python train.py --num_hidden_layers=15 --hidden_size=832 --num_attention_heads=13 --num_key_value_heads=13 --head_dim=64 --intermediate_size=2496 --vocab_size=37467 --hidden_act="gelu" --norm="layernorm" --norm_place="pre" --norm_eps=1e-05 --positions="alibi" --qk_norm=false --attn_scale=0.125 --bias="all" --tie_word_embeddings=true --parallel_block=false --init="trunc" --init_std_qkv=0.0188 --init_std_o=0.0 --init_std_up=0.0188 --init_std_down=0.0 --optimizer="adam_variant" --learning_rate=0.000423 --beta1=0.95 --beta2=0.95 --weight_decay=0.28 --lr_head=0.00534 --max_grad_norm=1.0 --warmup_steps=472 --schedule="wsd" --decay_fraction=0.759 --decay_shape="linear" --final_lr_fraction=0.0 --batch_tokens=131072 --max_seq_len=512 --doc_mask=true --train_tokens=1080000000 --max_steps=8240 --dataset="wikipedia_en"
MLP neurons of a small language model. Each row is named by its layer, matrix (up: input weights) and neuron, and shows model dimensions 528-623. Each number is 128 + 32 x the weight over its row's rms, rounded and kept within 0 to 255.
After each neuron's rows, "fires on" lists the tokens most often at its 100 highest values on Wikipedia text that the model never trained on. A number after a token or word is its count.

L12.up2173 [140 173 119 105 149 190 126 112 104 121 153 129 117 121 139 109 172  95 144 122 128 101  98 118 129 145  84 109 122 206 113  67 115 113 163  93 117  51 140  89 175 189  74 123 116 129 160 126  93  63 113 113 140 158 154 120 117 145 177 175 142 185 137 166 141 147  98 100 143 125 169 163 117 164 162 120 160 121 136 182 167 109 100 140 100  66 116 165 161 121 145  79 154  87 106 152]
fires on: " " 54, " \"" 5

L12.up1707 [183 205 141 146 142 160  94 114 164 172 123 154 126  75  80 105 120 160 125  84 154 116 130  93 154  80  91 128 129 132 163 173 166 152 101 136  73 124 178 126  81 122  93  56 103 163 221 154  70 127 134 129 124  97 113 123 105 161 115 141 122 133 135  90 180  92 179 167 123 172 125 126  97  89  88 130 108  96 148  88  76 119 153 103 161 153 151 121 128  84 113  65 130 144 170 151]
fires on: "1" 18, "2" 13, "9" 11, "3" 11, "°" 9, "." 7

L12.up2112 [ 95 147 138 114 128 178 188 140 110 169 143 141 102 120 104 101 159 145 126 153 169 107  88 153 135  75 186  90 159 108  61  98 155 142 154  48  96 168 151 138 160 101 187 189 151 139 104 100 125 149 114  79 143  80 134 158  71 156 116 143 122 167 114 148 127 110 105 137 123 157 115 152 158 135 186 174 155  98 106 126  65  66 130 119 103 168 118 159  97 133 129  63 119 126  97 159]
fires on: " " 49, " an" 8, " States" 5, "." 4

L12.up666 [184 157 125 127  87 102 102 175 163 127  86 179 159  96  77 132 141  99 124 128 102 152 209 100 214 137 129 110 116 190 136 154 146 151 164 147 139  88 130 156 140  93 198 158 129 168 135 110 115 149  82 140 152 162 125 110  96 121  88 108 119  91  95 151 120 104 156 147 102 112 102  76 172 105 178 200 140 170 126 141 128 107 115  75 106 173 136  57 162 108 152 115 100  49 128 172]
fires on: "." 22, "0" 10, " −" 9, "5" 8, "3" 8, "4" 7

L12.up1278 [165 157  92  87 164 143  87 170  89 208 122 129 106 115 138 121 108 155 138 147 137 165 149 117 133  65 140 112  75 167 190 152 140  89 106 155 150 135 155 114 118 150 107 135  66 108  45 117 142 148 150  76 171  74 144  81  92 155 130 103 132 111 123 173  92 158  72 112  73 189 144 104  88 122 171 116 137 130 128  62 110  27 162 155 175 157 103  89  74 137 155  84 132 128 162 158]
fires on: "1" 38, "," 9, " his" 6, " one" 5, "s" 4

L12.up809 [141 119  51  47  96 168 152 131 105  97 140 142 165 121 132 153 124 149 166 157  85 107 106 120 162 107 117 138 110 110 133  93 102 125 132 139 150 145 127 102 122 105 165 164 176 175 120 100  72 119 119 106  68 163 139 125 146 132 105 111 136 170 136  89  69 124 124 107 127 100 156 107  96 134 129 148 156 120  58 164  85  78 123 143 109 156 123 137 144 172  94 159 136  85  68 129]
fires on: " " 100

L12.up1576 [ 85 134  83 166  85 166 100  96 146 176 103  97  83 100 161 131 134 103  91 112  94 118 189  92 156  70 110 112 144  98 139  98 147 100 159  93 119 101  91 142 138  99  82 131 148 163 135 108 101 104 154 132 112 138 110 165 123  66 118 198 178 103 119 124 119 172 110 109 108  94 170 116 105 121 232 150 107 131 110 113 158 179 108 153  96 129  95  94 139 144 145  84 160 122  91 142]
fires on: "\n" 33, " (" 12, "/" 11, "." 6, "://" 4

L12.up1889 [122 107 116 149 153 146 145 124 149 112 180 129 137  99  80 120 152  96 140 148 153 124  64  98 144 147 105  55 124  94 105  58 126 147 137 132 114 191 157 124 173 109 159 131 130 152  78 126 100  89 119 121 151 195  84 146  92 148 114 110 136 151 107 114 123 127 117  92 166 127 122 127 141  82 151 128  76 111 131  75  96 127 160 119  75 163 126 119 131 141  92 100 137  72 136  79]
fires on: " " 47, "," 6, "." 5, " La" 5, "1" 4, ":" 4

L12.up1199 [152 163 111 146  80 162  51 165 126 129 152 141 147  66  72 102 190 177 158 170 123 148 141 133 115 128 121 164 163 180 138 148 134 169 115 112 123 148 173 136 109 136  41 104 123 110 108 157 139 147 145 134 135 139  91 146 155 136 128 166 146 147  73 164 159 100 160 181 149 157 153 164 179  73  86 119 143 126 102  89 202 138 162 200 125 122  64 116 196 150 141 114  63  67 133 156]
fires on: " |" 26, "-" 16, "|" 8, " USA" 5

L12.up723 [161  80 130 127  71 133 144 176 192 109  94 132 155 106 158 149 158 103 114 101 136 133 169 118 168  66 137 109 134 122  78 178 160 161 173 126 149  90 133  88 131 109 131 125 106 154 144 171 108 160  67 121 155 162 100 120  83 203 113 149 105  41 165 162 100 160  95 143 128 154  98 105 100 129 118 162  91 149 129 166  97 159 124 115 142  83 196 153  81 106 118 134 141 180 148 153]
fires on: " " 28, "1" 17, "0" 14, "9" 6, "8" 6, "–" 5

L12.up1621 [158  68 133 151 102 167  86 149 173 154 125 133 166 115  78 123 184 156  82  68 134 175  76  86 147  82 149 128 191 116 222 100  97  85 134 123 121 130 169 119 163 108  84 117 149 109 119 182  97  70  87 106 154 126 105 157 118 120 138 113 142 109  80 128 146 170 118 101 134  74 154 112  97 165  97 126 131 155 150 109 143 173 139 122  98 131  88  84 137 151 127 135 132  99  89  77]
fires on: " (" 29, "." 15, "key" 13, " " 12, "/" 6, "_" 4

L12.up62 [146 103 195  99 131 118 118 168  64 121 134 183 107  90  95 129 122 131 133 133  95 184 150 104 236 188  67 137 125 131 102 125  77 165 150  73 147 131 153  95 118 145 119  90 117 169 118 112  95  71 183 158 104 124 133 160 104 136 117 130 180  88 159 102 102 101  90 139 193 163 106 109 141  82 137 142 160 129 118  89  40 101  73 111 158 180 132 186 116 133 151 122 141 138 100 123]
fires on: " " 35, " and" 13, " (" 11, "-" 9, " code" 4

L12.up658 [119 134 184 152 119 136  54 185 106 152  88  80 111 121 133 113 202 153 164 138  94  57 144  80  65 125 182 150 144  89 166 172 209 194 138 141 141 127 166 130 115 131  90 122 153 107 132 152  97 151  97 128 110  93 105  79 152  95 139 107 139 104 114 143 114  88 146  90 154  74 105 124 115 100 140 121 130 117  87 160  99 152 160 150  93 163  89 117 193  85 102 174 136 162 111 159]
fires on: " |" 25, ":" 16, " was" 11, "|" 8, "\n" 6, " is" 5

L12.up434 [157 156  58 185 133 180 138 113 161  96 151 151 116 126 138 115 133 106  84 111 129 141 130  95 127 136 140  88 180 152 141  72  64 110 156 114 124 102 104 127 157 174  86 109  95 153 138 134 131  86 160 114 123 161 188 149  90 157  80 106 112  70 117 126  83 108 122 161  98 112 116 133 141 152 138 139 125 113 133 115 133  90  94 160 170 174 127 176 124 168 114 143 145 127  73 156]
fires on: " \"" 53, "-" 23, "\n" 14, " (\"" 4

L12.up1411 [127 163 156 121 125 106  87 134  85 183 105 169 106  82 160 161 137 132 161 116 130 160  73 164 122 126 144 189 132 122  81  80 139  72 110 141 150  86 129  61 163 112 110 126 137 148 144  69 104 139 122 121 106  70 112 133 143 106 202 171 102 113 101 150 160 100 168 106 123  76 183 164 137 134 151 215 166 206  80 124 136 147 133 100 161 137  98 164 111 122 115 158 139  94 186 148]
fires on: " " 38, "1" 15, "9" 13, "2" 6, ":" 4, "8" 4

L12.up2363 [ 62 147  90 178 183 144 138 144 176 192 104 157 142  67  92 152 161  82  89 125 144 181 146 124 111 106 110 126 122  95 132 132 118  54 125 111 151 117 167 144  82 164 123 193 129 107 136 201 171 130 104 100  94 213 117 163 169 128 172 128 130 100 114 158 136 107 151 107 139 117 214 144 174 163 139 173 144 122 121 170 108 102 166 110 142 130  91 115 139  85 110 123 139 153 118 135]
fires on: " \"" 50, "\n" 21, "-" 7, " †" 4

L12.up929 [119 162 112 104 115 151  68 116  90 109 175 129 143 114 116 170 104  95 108 111 111 132  82 151 149 170 118  95 107 200 172 186 155 117  98 155 149 108 129 104 164  82 146 137 161 105 164 175 173 163 126 188 196 115 107 158  86 142 129  95 144 119 125 124 105 175 159 116 129 135 164 126 173 113 158 116 169 136 115 118  93 112 169 170 147 157 152 103 114  94 170 148  99  98 120 133]
fires on: " |" 56, "." 11, ";" 5

L12.up2392 [ 98 121 128  67 183 120 121 100  37 153  85 185  85 101 144 163 167  83 107  42 145 129 105  42 181 167 147 111 139 112 185 133 148 121 164 119 155 107  81 136 110 120  89 134  84 156 164  90 134 125 106 114 117 132 154 121 102 153  75  96 123 185 144 132 133  89 163 132 139  79 107 137 170 130 146 134  72 165  54  98  85  94 193  99 144 127 194 138 156  80 169 116 114 166 100 121]
fires on: " " 64, " \"" 25

L12.up1435 [ 68 122 115 100 154 131  53 124 109 115 121  99 157 174 151 125 177 123 187 108 162  92 128 133  81  97 182 166 115 146 143 132 100 122 149 107 118 132 149 144 105 157 129 142 118 162 132 121  94 115  81 113 145 167 170 119 138  88 127 144 117 103 192 140  96 100 156 152 168 101 105 182 120 154 127 176 183 164  63  93 133 129 139 154 100 138  84  87 145 134 151 128 120 147 127  86]
fires on: " |" 34, "-" 16, "|" 6, ":" 4

L12.up1750 [121 106 145 169 145 172 174 103 186 161 136 159 114  98 137 149 105 144  89 185 151 145 113  80 110 147 146 173 129 135 109 104 150 101 127  86  65 140 110 141 165 112 144 116 161 149 144 133  78 121 116 119 131 113  68  69 116 205 138 109 166 126 173 137 189 173 177 106 108 135 150  99 189 129 150 139 149 156 144 184 155 150 133 114 192 129  94  77 104  74 180 160 176  62 113 218]
fires on: " at" 30, " from" 10, "°" 8, " of" 8

L12.up1291 [ 83 155  91 132 108 159 160 115 101 109  58 138 138 162 105 110 181  93 119  77 108  87  81  90  97 149  90 133 118 229 120 133 140 128 124  97 130 123  87  49 143 115 174 128 128 148 118  91  80 128  85 124 118 122 212 137 150 100 111 191 106 120 128 148 144  94 160 127  98 131 164 122 129 145 131 142 159 152 104 134  78 117  98 172 104 108 112 141 130 140 109 111  75 107  88 132]
fires on: " \"" 18, "/" 11, " " 10, "^{" 9, " M" 6, " (\"" 6

L12.up2073 [ 99 146 135 146 172 200 115 126 113 112 107 180  48  50 122 105 154  57 146 141 157  64 111 145 158 112 121 135  94 165 214 136  81 167 132 136 132  84 114 146 118 140 141 133 181 142 160 111 144 110 155 135 171 101 134  85 139 125 103 114 135 103  88 143 134 112  92  92 134 157 126 124  99 145 134  80 135 199 104 120 156 175 105 122 122 160  85 109  70 138  81 164 153 122 130 109]
fires on: "1" 20, "4" 9, " F" 9, "0" 9, "3" 7, "5" 6

L12.up2132 [160 133 105  77  99 129 106 175 140 148 117 123 122  63 114 136 118 149 128  78 115 233 160 160 131 180 117 139 124 170 177  69 151 143 142 132  92 149 104 144 145 128 135 127  93 146 148 118  44  87 129 114 167 130  98 137  21  59  90 163 133 153 112  75 104 142 118 106  40 210 143 100  93 152 132 113  77 133 143 108  58 133 116  96 104 116 145 158  50 161 129 129 119 153  79 132]
fires on: " " 33, "." 18, " $" 6, "6" 5

L12.up2471 [142 127 141 128 124 196 115 123 140  93 149 139 164  96 133 193 153 138  93 149 141 157  73 150 145  80 152  91 143 135  87  57 121 157 180 110  51 177 150 165 137 137  96 156 136  88 140  57 139 133 143 188 208 151 124 106 116 103 113 123 118 117 125 135 139 126 158 124  74 116 101 159  92 137 102 106  93 120 160 126 143 142 106 134 151 156  61 143 120 138  36 101 174 107 113  85]
fires on: " " 29, "0" 24, "5" 6, "1" 4

L12.up2376 [130 118 101 142 158 137  50 104 106 168 126 153 135 170 124  87 110 185 128 105  81 107 104  98 158 148 208  61 129 124 132  65 109 161  92 143 125 140 190  93 157 141  91 148 119 158 126 121 115 197  69 145  61 174  65 137  82 159 174 163 159 100 117 110 157 100 124 142  61 115 132 194 104 118  81 124 119 146 109 131 141 158 145 111 176 120 161 130 144 168 103 167  97  97 145 140]
fires on: "2" 34, "8" 11, " " 11, "." 7, "1" 7, "4" 6

L12.up553 [140 123 127 128 113  71 170 104 120 110 150 139  93  54 126  95 109 133 110 122 149 197  64 142 168 153 114 140 136 185 119 129  76 108 138 124 118 134 168 110 114 139 108 157 172 124 184 163  43 190 150 105 137 156  92  76  85 130 103 126  58  89 104 137 143 116 145 141 108 105 130 163 149 134 117 128 103 102 117 106 150  78 106 113 191  86 159 149 170 149 125 159 172 189 104 119]
fires on: " |" 41, " results" 5, "." 5, ":" 4

L12.up2313 [144 133 131 151 181 157 120 110 122 139 158 210 128 107 103  75 186  86  95  39  77 105 161  89 190  97  77 112  80  81 107 210 161 132 160 102  93 130  67 167 175 140 128 113  89 133 151  99 106  84  83 161 136 104 130 142 123 149 159 133  59 158  99 103 165 127 192 185  82 107 141 130 102 114 110 174  87 105 115 134 127 112 129 108 112 149 142  95 181  73 169 100 136 157  62 148]
fires on: " " 35, " R" 8, " St" 8, "-" 7, " Y" 6, " S" 5

L12.up2175 [ 70  92 110  83 129 118 142 172 104 125 150 143  59 129 127 114 138  60  62 116 113  99 137 143 153 119 153 142 151 104 148  98 131 133  89 158 137 169 128  62 207 104 153 153 133  93 144 125 143 147  89 149 155  50 104 145  84 102 115 174 168  71 102 152 140 172  93  59  77 110 101  96 153 133 133 146 149  74  77  89  93  96 167  74 108  99 122 174 109 112 120 148 131 129 127 120]
fires on: "." 41, "," 32, " |" 8

L12.up4 [ 27 188 138  73 110 149 106 159 106 102 133 125 141 126 144 110 101 159 106 109  99 123 139  98 139 145 129 129  96 132 153 148 133 175 186 111 136 156 114  83 126 111  95 103 149 138 101  85 153  67  85 179 132  77 125 154 145 111 138 114 106 125 122 143 138 147 113 142  86 167  89 108 125 128 107 157  95 132 131 169 144  84 166  76 179 106  66 155 132 117 135 159  83  76 119 130]
fires on: "==" 47, " ==" 11, "===" 4

L12.up1418 [ 90 157 156 145 230 118 139 107  96 128 192 127  99 113  78 125 111 147 126 127  62 202 150  66 135  73 102 117  52  71 118 112 106 158 184 126 138 108 200 105 108 131 105 127 154 194 115 138  83 129 107  83 120 125 128  82 156 168 207  66 122 103 124  79 192  48 171  84  77 140 126 206  88 134 145 174 134  94 113 138 168 145 110 125 201 151 157 117 124 214  80  89 177 130 151 137]
fires on: "2" 20, "1" 19, "In" 7, "born" 6, "0" 5, " (" 5

L12.up2240 [115  82 136 121 158 143  68 145 122 158 131 116 150 147 170 164 111  99 172 133 159 130 137 135 125  93 185  76  88 124 126  82 137 130  82  75 129 133 108  87 116  64 118  95 124 120 152  87  76 135  88 126 136 127  98 134  94  67 151 158 149 108  99 175 119  83 143 151 162 139 134 163 122 101 137 156 153 131 150 120 130 106  79 180 134 158 132 138 154 136 116  88 151 164  85 157]
fires on: "0" 25, " \"" 14, "1" 8, " —" 8, " Win" 7

L12.up1456 [119 110 132 109 109 169 103 104 112 163 124 177 138  92 161 169 118 175 159 111 158 144 136 131 168 156 237 144 100 174 113 144 141 136 129 130  81 118 160 129 126 123 145 130 146 123 160 118 127 170  79  87 167 126 138 123  88 111 160 101  94 139 102  96  86 125 169 127 185 136 119 105 158 103 139 124 149 171 110 122  89 108 154 127  85 126  85 113  46 146 124 112  94 131 142 120]
fires on: "." 15, "4" 14, "1" 13, "0" 13, "2" 11, "3" 8

L12.up2365 [140 153  90  75 139 179 139  69 163 124 114 100  90 111 126 100 175 127  89 182 137 158 171 124 143 110 109 135 118 158 134 154  61 153 109 137 145 102 122  98 164 119 105 170 195  97 152 117  76 159 176 143 188  63  97  68 114 155 146 132 154 167 130 110 140 155 125  93 133  77 149 136 181  85 200 136 131 144 119  94  96 156 163 141 200 165  94  91 131 148 103 149 139  57 120 126]
fires on: " " 51, "0" 16, "–" 15, "|" 6

L12.up592 [116 109  82 132 118 162 119 122 151 105 134 133  98 183  98 148 218 134 114 130 194 152 141 139 174 138 130 118 223 147  89  94 167 126 147 119 113 164 127 153 141  99 147 118 144 168 124  88  52 104 103 145 107 100 133 137 154 148 133 162  66  56 125 100 142 121 128 155 169 128 135  67 130 109 165 143  95 155 108 105 121 121 176 132  70 170 120 160 132  70 116 106 131 133 143  90]
fires on: " " 49, "q" 5, " Cl" 4

L12.up1460 [113 138 151 181 163  94 114 165 130 123 106 125  93 142  85 118 159 116 119 102 132 150  65  64 128 125 162 115 123 112 153  69 103 126 112 113 156 114 120 130 180 130 134 122 131  97 144 163 145 104  55 115  90 161 132 148 143 129 125  58  89 161 187 105 137 133  89 104 146 103 131 155 131 145 104 187 144 128 103 161  93 175 190 129 111 162 141 145 139  60 172 131 155 143 102 107]
fires on: "-" 41, " \"" 37, " '" 10, " (" 8

L12.up1697 [115 125 117 161 159  84 161 158 153 154  93 148 120 121  82 117 108 166 138 107 153 123 147 123 204 119 147 106 115 141 146 163 109 148 186  96 133 105 179 114 161  86 144 120 136 193 105 132  66 116 143  93 150 140 136 129  66 140 133 183 107 134 101  90 140 128 124 176 130 127  64 107 170  85  79 130 113 114  67  88 111  91  89 104 145 114 208 119 119 116 123 129 137 111 166  84]
fires on: "." 27, "4" 14, "9" 8, "7" 6, "2" 6, "1" 4

L12.up1200 [110 146 140 100 132 174 145  93 113 202 120 130 124 121 133 149 179 105 104 121 174 127 125  55 136 100 151 111 121 119 142 155  68 148 106 125 149 145 138 109 127 129 163 155 168 163 153 186 119  63 155  67 112 144 173 162 103 108 104 123  87 127 152 134 144 123 147 157  84 115 171 145 139 139 154 168 106 127 128 106 135 106 113 135 131 134 125 181  63 120 148 155  96 113 148 157]
fires on: "-" 24, " \"" 10, " and" 10, "/" 6, " (" 4

L12.up1156 [109 100 115 118 198 141 101 163  99 165 152 149 114 152 111 152 203 131 138 118 105 138 117  37 106 139 143 159  78 107 147 148  51 174 202 127 178 126 123 114 165 107 145 143 142 171 142 142 128 116 104 107  86 134 163 145 150 139  89 177  64 121 102 128 207 155 126  61 134 127 149 157 186 101 145 185 118 128 110 200 104 131 173  94 129 147 106  99 142 147 114 190  54 117  50 116]
fires on: " " 71, " (" 9, " \"" 8, "-" 7

L12.up176 [ 94 129  40 106  85 176 145 132 129 143 126 139 110 118 138 168 115  96 152  97 134  95 102 113 136 128  90  83 140 162 115 167 156 155  90 112 121  84 175 195 155 103  79 133  84 131 128 180 129  99  94 133 134 121  63 130 122 110 122 160  63 105 134 177 101 129 168 109 175 183 178 126 119 117 113 168 142 143 132 135 108 106 161 119 125 169 176 116 137 108  71  98 126 107 180 124]
fires on: " " 41, "-" 8, "–" 7, " WS" 5

L12.up2201 [103 107 131 122 144 160  88  88 116 150  95 120 158 137 152 106 181 174  89 127  82 118 150 115 126 105 126 148 132 155 156 185 158 155 126 168 110 111 108  48 132 188 136 159  78 210 139 177 169 168 115 127 137  65 189 108 139 149 136 105 121 100 156 151 115 141 140 111 124 182 112 142 182 135 115 136 178 110  97 112  89 139  97 157  72 107 107 158 176 161 134 132  70 178 144  81]
fires on: " |" 29, " to" 14, " and" 6, " was" 4, " would" 4, " thus" 4

L12.up1304 [150 151 125 109 171 147 120  98 118  76 110 150  81  99 120 154  86 124 172 136 108 167 134 170 133 210 135 159 150 149  79  90 110 112 131 104 169 128 159 146 163 157 119 120 109 169 100 116 142 150 115 122 154  89 132 138  15 104 168  59 102 147 116  63 125 104 149 102  75 178 179  93 176 127 128 184  89 151 175 150 150  80 153  71  79 153 133  85 110  45  89 105  93 145 147 132]
fires on: "." 60, "," 7, "8" 5, " " 4, "1" 4

L12.up930 [123 158 126 107 140 139  74 159  77 134 152 127 162 163 120 125 139 116 158 150  88  58 159  62 132 161 209  94 121 151 206 137  68 139 176 141 111 115 154  67  79 139  77 162  93 111 137 113  74 144 148 125  72 134 137 118 141 100 171 113  89  81 137 108 120 125 163 152 139  87 121 127 130 122 128 146 140 131  43 123 108 140 141 134 127 175 140 139 153 116  84 145  77 151 149 141]
fires on: " |" 31, ")" 24, ":" 7, "," 4

L12.up986 [146 130 103 159 116 152 146 137 174 143 120  93 131 162 127 132 143 120  47 159 183 125 102 143 120 100 118 144 122 121  93  76 135 153 100 108 136 174 136  73 182 148 132 161 140 170 136 127 124  77 134 118 121 115 110 133 149  59 105 117 157 122 107 133  91 104 117 148 102 162 140 105 133 110 151 117 162 150 143 130 136 108 155 124 174  97 124 132 131  85  98 108 129 147 139  90]
fires on: "1" 39, " " 24, "9" 22, "7" 5

L12.up772 [ 88 171 136  81  92 122  83 136  82 127 149 134 112  99 161 135 125 158 119 110 125 124 132 154 127 132 150 151 104  72 126 161  98 128 140  81 172 122 188 123 149 174 164 107 118  90  98 155 100 164  94 154 108  64  62 128 141  78 182 141 137 104 124  91 141 165 100 147 129 147  85 106 142 141 155 142 187 174  98 187 111 134 129 132  62  85 106 143 135 116 117 186  84 143  87 118]
fires on: " |" 55, " to" 5, "," 4, "|" 4

L12.up1284 [ 97 150  89 124 139 134 120 116 128 127 105  85 123 105 114 150 145 135  89  87 139 158 125  73 158 127 107 100  99 151 167 130 141 101 138 114 123 192 183  98 142 132  96 153  81 113 137 210 128  69 115 146 101 159  94 170 105 115 124 108 152 111 114 138 104 167 155 125 137  95 106 107 172  98 119 118 124 142 104 140 105 172 113 137 120 182 106 184 172 116 108 141 127 138 122 179]
fires on: " \"" 42, " (" 24, "\n" 11, "–" 9, " '" 5, "/" 4

L12.up2287 [113 160 124 151 159 132  19 118 128 112 151 159 127 125 118 153  76 114 149 171 148 117 102 126 158 173 134 145 123 134 123 161 105 148  89 142 119 126 149 126  97  87 121 129 143 131  74 124  87 172 141 170 125 140 134 102 104 121 196 157 160 139 144  83 136 127  98 130 162 183 124  97 116 143 137  95 168 179 145  76  80 110 188 104 107 103 160 113  79 144 124 161 165 120 127 192]
fires on: "6" 19, "2" 15, "8" 11, "," 9, "7" 7, "1" 7

L12.up751 [ 89 123 191 123 202 114 115 199 105 158 145 106 118  95 111 131  96 120  92 115 194 103 169  98 137 139 120  84 149 138 146 212 121 159 147 162 148 126 180 124 170 108 173 159  88 133 137 135 130 130 115  73 124 155  99  72 143 157  81  77  99  62 165 137 158 104 120  77  77  84  96 173 146 146 147 159 138 163 112 106  76 131 149 126  78 157  73 168 216 105 110 160  95 136 159  75]
fires on: " " 30, " (" 12, "′" 9, "8" 7, "9" 7, "." 6

L12.up89 [178 192  84 156 150 121 177 170 176 106 173 149 145 152 188  88 166 126 149 137 118 162 127 106 185 131 156 138 116 163  94 129 123 147 111 110 109 149 174 103 182  86 134 150  84 115  85 169  96  92 107 100 131  86  98 167 132 187 120 135 128 146 163 147 136  85 151 201  74 141 127  71  90 145 113 170 148 133 140 125 121 143 132 134 188  96 175 129 122 202 167 133 143  87 120 118]
fires on: " " 26, "1" 18, "–" 9, "9" 8, "0" 7

L12.up1998 [124  74 151 127 126 163 152 141 135  93 128 160 108  84 136 125 145 101  96 137 156  98 101 125 119 185 135  85 155 146  49 120 172 154 144 107 146 124 174 151  78 128 136 118 134 140  67  61  72 127 184  93 106 139 140 156 104 149 122 142 139 143 154  88 143 148 156 123 129  90 118 150 138 101 147 173 117 154  98 146 105 113 150 118 101 100 135 147  95 124  66  75 146 160  93 126]
fires on: " " 26, "-" 16, " '" 7, " (" 5, " F" 4

L12.up609 [113 156 118 170 136 117 112 122 123 113 143 157 116 114 116 109 133 113 122 130 163 125  76 140 134 161  77 164 129 200 124 127  86 123 122 180  94  96 110 145 148 130 117 190 131  81 123 123 157 151 138 142 160  62 102 104 142 115 173 121 134 102 110  91 166 123 124  99  53 141 178 124 131 116 128 144 165 157 129 131 145  91 153 124 162 153 187 131  75 137 125 113 117 117 136  85]
fires on: " |" 33, "-" 11, " the" 5, "=" 4, " J" 4

L12.up1955 [116  89 106  96  96 154 126 146 116 133  63 115 152 178 139 140 130 151 120 106 139 168  92 152 127 121 142 112  97 103 161 122 185 170 100 104 143  77 165 168  79 125 148 136 104 101 161 137 141 160 130 146 109  89 105  89  81 149 175 148 154 129 129  99 128 108 187 164 130  79 152 103 122  93  85 154 163 163  92 105 119  95  83  90 118 120  92 178  95 159 123 145 191 117  97 121]
fires on: "3" 18, "5" 16, "4" 13, "9" 11, "2" 9, "6" 8

L12.up2251 [163 154 145 106 125 121 140  97 145  96 146 116 157  65 124 107 113 169 122 151 115 152 111 111 141 152 102  59 154  98 102 179 150 175 113  95 119 104 112 149 113  96  95 184 192 162 180 131 111 136 190 129  73 169  95  70  50 136 124 164 191 120 117 162 126 131 125 137  94 133 151 137 124 121 109 117 155 157 142  89 132 137 169  96 130 111  82 107  94 144 146 186 176  26 142 128]
fires on: " |" 34, "." 20, "|" 19, "\n" 8, "-" 4

L12.up442 [ 84 128 106 106 133 138 138 130 180  80  90 173 100  95 188 111 131  90  67 110 149 134 153 138 151  87 101  88  74 119 105 156 107 137 158 125 166 101 115 137 128 128  74 146 170 181 161  90  85  58 165  66 172 127 162  99  89 174 134 141  98 146 122 153 123 122 198  55 135  55  88 194 125 141 129 192 149 149 179 120 138 163  94 101 143 113 117 116 114 172 150 164 139  86 102 100]
fires on: "0" 34, " " 16, "iv" 5, "KC" 4, "orp" 4, " S" 4

L12.up209 [ 72  85 119 166 141 151 119 110  95 159  94 120 140 158 138 166 154  40 140  64 157 152  91 159 131 130 159  88 137 147 141 165 112 145  98 171 133 155 107 121 146  82 131 133 171 122 181 113 132 120 145 142 106 129 176 176 146 156 170 103 109  86  95 108  95  93  90  97  68 113 129 147 139 164 187 150 142  66 105  79 132  62  87 123  95 107  83 110  90 122  69 119 126 143 105 113]
fires on: "0" 22, "1" 16, "9" 9, " " 6, " Plat" 5

L12.up693 [119 118  94 118 153 126 136 154 115 153  80 156  97 100  81 183 158 189  84 103  98 167 140 117 138 126 119 143 140  79 120 106 212 134 154 158 139  85 194 169 156 113  81 143 152  88 160  73 130 140  85 142 153 120 128 141  83  66 112 149 137 113 160  82 101 163 173 133 124 146  78 115 162 131 138 126 113 123  79 154 138 145 123 178 144 126 136 165  92 128 141 179 189 162 152 179]
fires on: "," 37, " (" 24, "." 7, "0" 7, "6" 5, "5" 5

L12.up1218 [ 61 104 181 101 135 122 188 122  95 149 113 194 121  92 160 135 153 101 198 114 121 112 152 100 185 148 152 113 147 137 127 117 111 173  97  81 141 112  74 116 127  87 189 139 126 134 150  84 141 153 146  79 150 111  95 121 108 140  78  63 126 110 122 115 125 110 148 161  93  76 119 157 181  75  83 134 198 150 118 172 123  97 165 108 153 139 146 139 149  57 147 177 145 125 120 117]
fires on: " " 56, " $" 11, " (" 5, " −" 5, " £" 4

L12.up732 [ 51 128 161 120 116 117 118 165 125 147 115 163 187 142 110 147 106 170 146 132 120  73  72 129 102 114 209  99 131 177 107 130 110 142 199 126 108  79 110 138 162 111 176 163  89 115 111 121 182 176 122 113 180 134 181 112 114 175 169 102 129 138  81 112 176 133  87 204  89 137 120  92  82 157  78 157 102 120 142 178 131 153 182 124 103 185 117 169 137 178 128 127 117 178 104 127]
fires on: "1" 56, " " 14, " (" 9, "." 8

L12.up489 [123 161 152 136 130 148  91 152 107 146  62 145 102 171  77 160 109 167 146 128 164  76 103 132 200 129  85  39 162 119 111 139  99 134 153 178  59 160 162  72 105 129 104 127 120 147 135 137  93 127 143 131 161 122 172  89  84 126 199  99 133  93 114 136 101 143 192  81 157 149 156 121 152 139 181 190 116 136 116 143  83 180 107 145 137 138  83 154 153 108 145 114 133  54 122 109]
fires on: "," 26, "3" 14, "4" 10, "2" 10, "5" 8, "1" 7

L12.up623 [121 120 147 144 131 148 129 112 109 202 106 131  70 114 124 116  63 107 109 102 132  85 156 184 102  81 195 135 142 147 105 135 173  99 146 172 101  92 156 161 120 146 189 103 158 157 129 131  76 144 106 143  72 131 152 136 138 142 145  98 181 138  81 139 153  97 124 124 123  89 135 113 156 152 143  75 117 104 152 126 108 108 159 117 119 156 162 107  96 127  71 134 113 165 149  69]
fires on: "1" 42, "7" 8, "0" 7, " " 6, "2" 4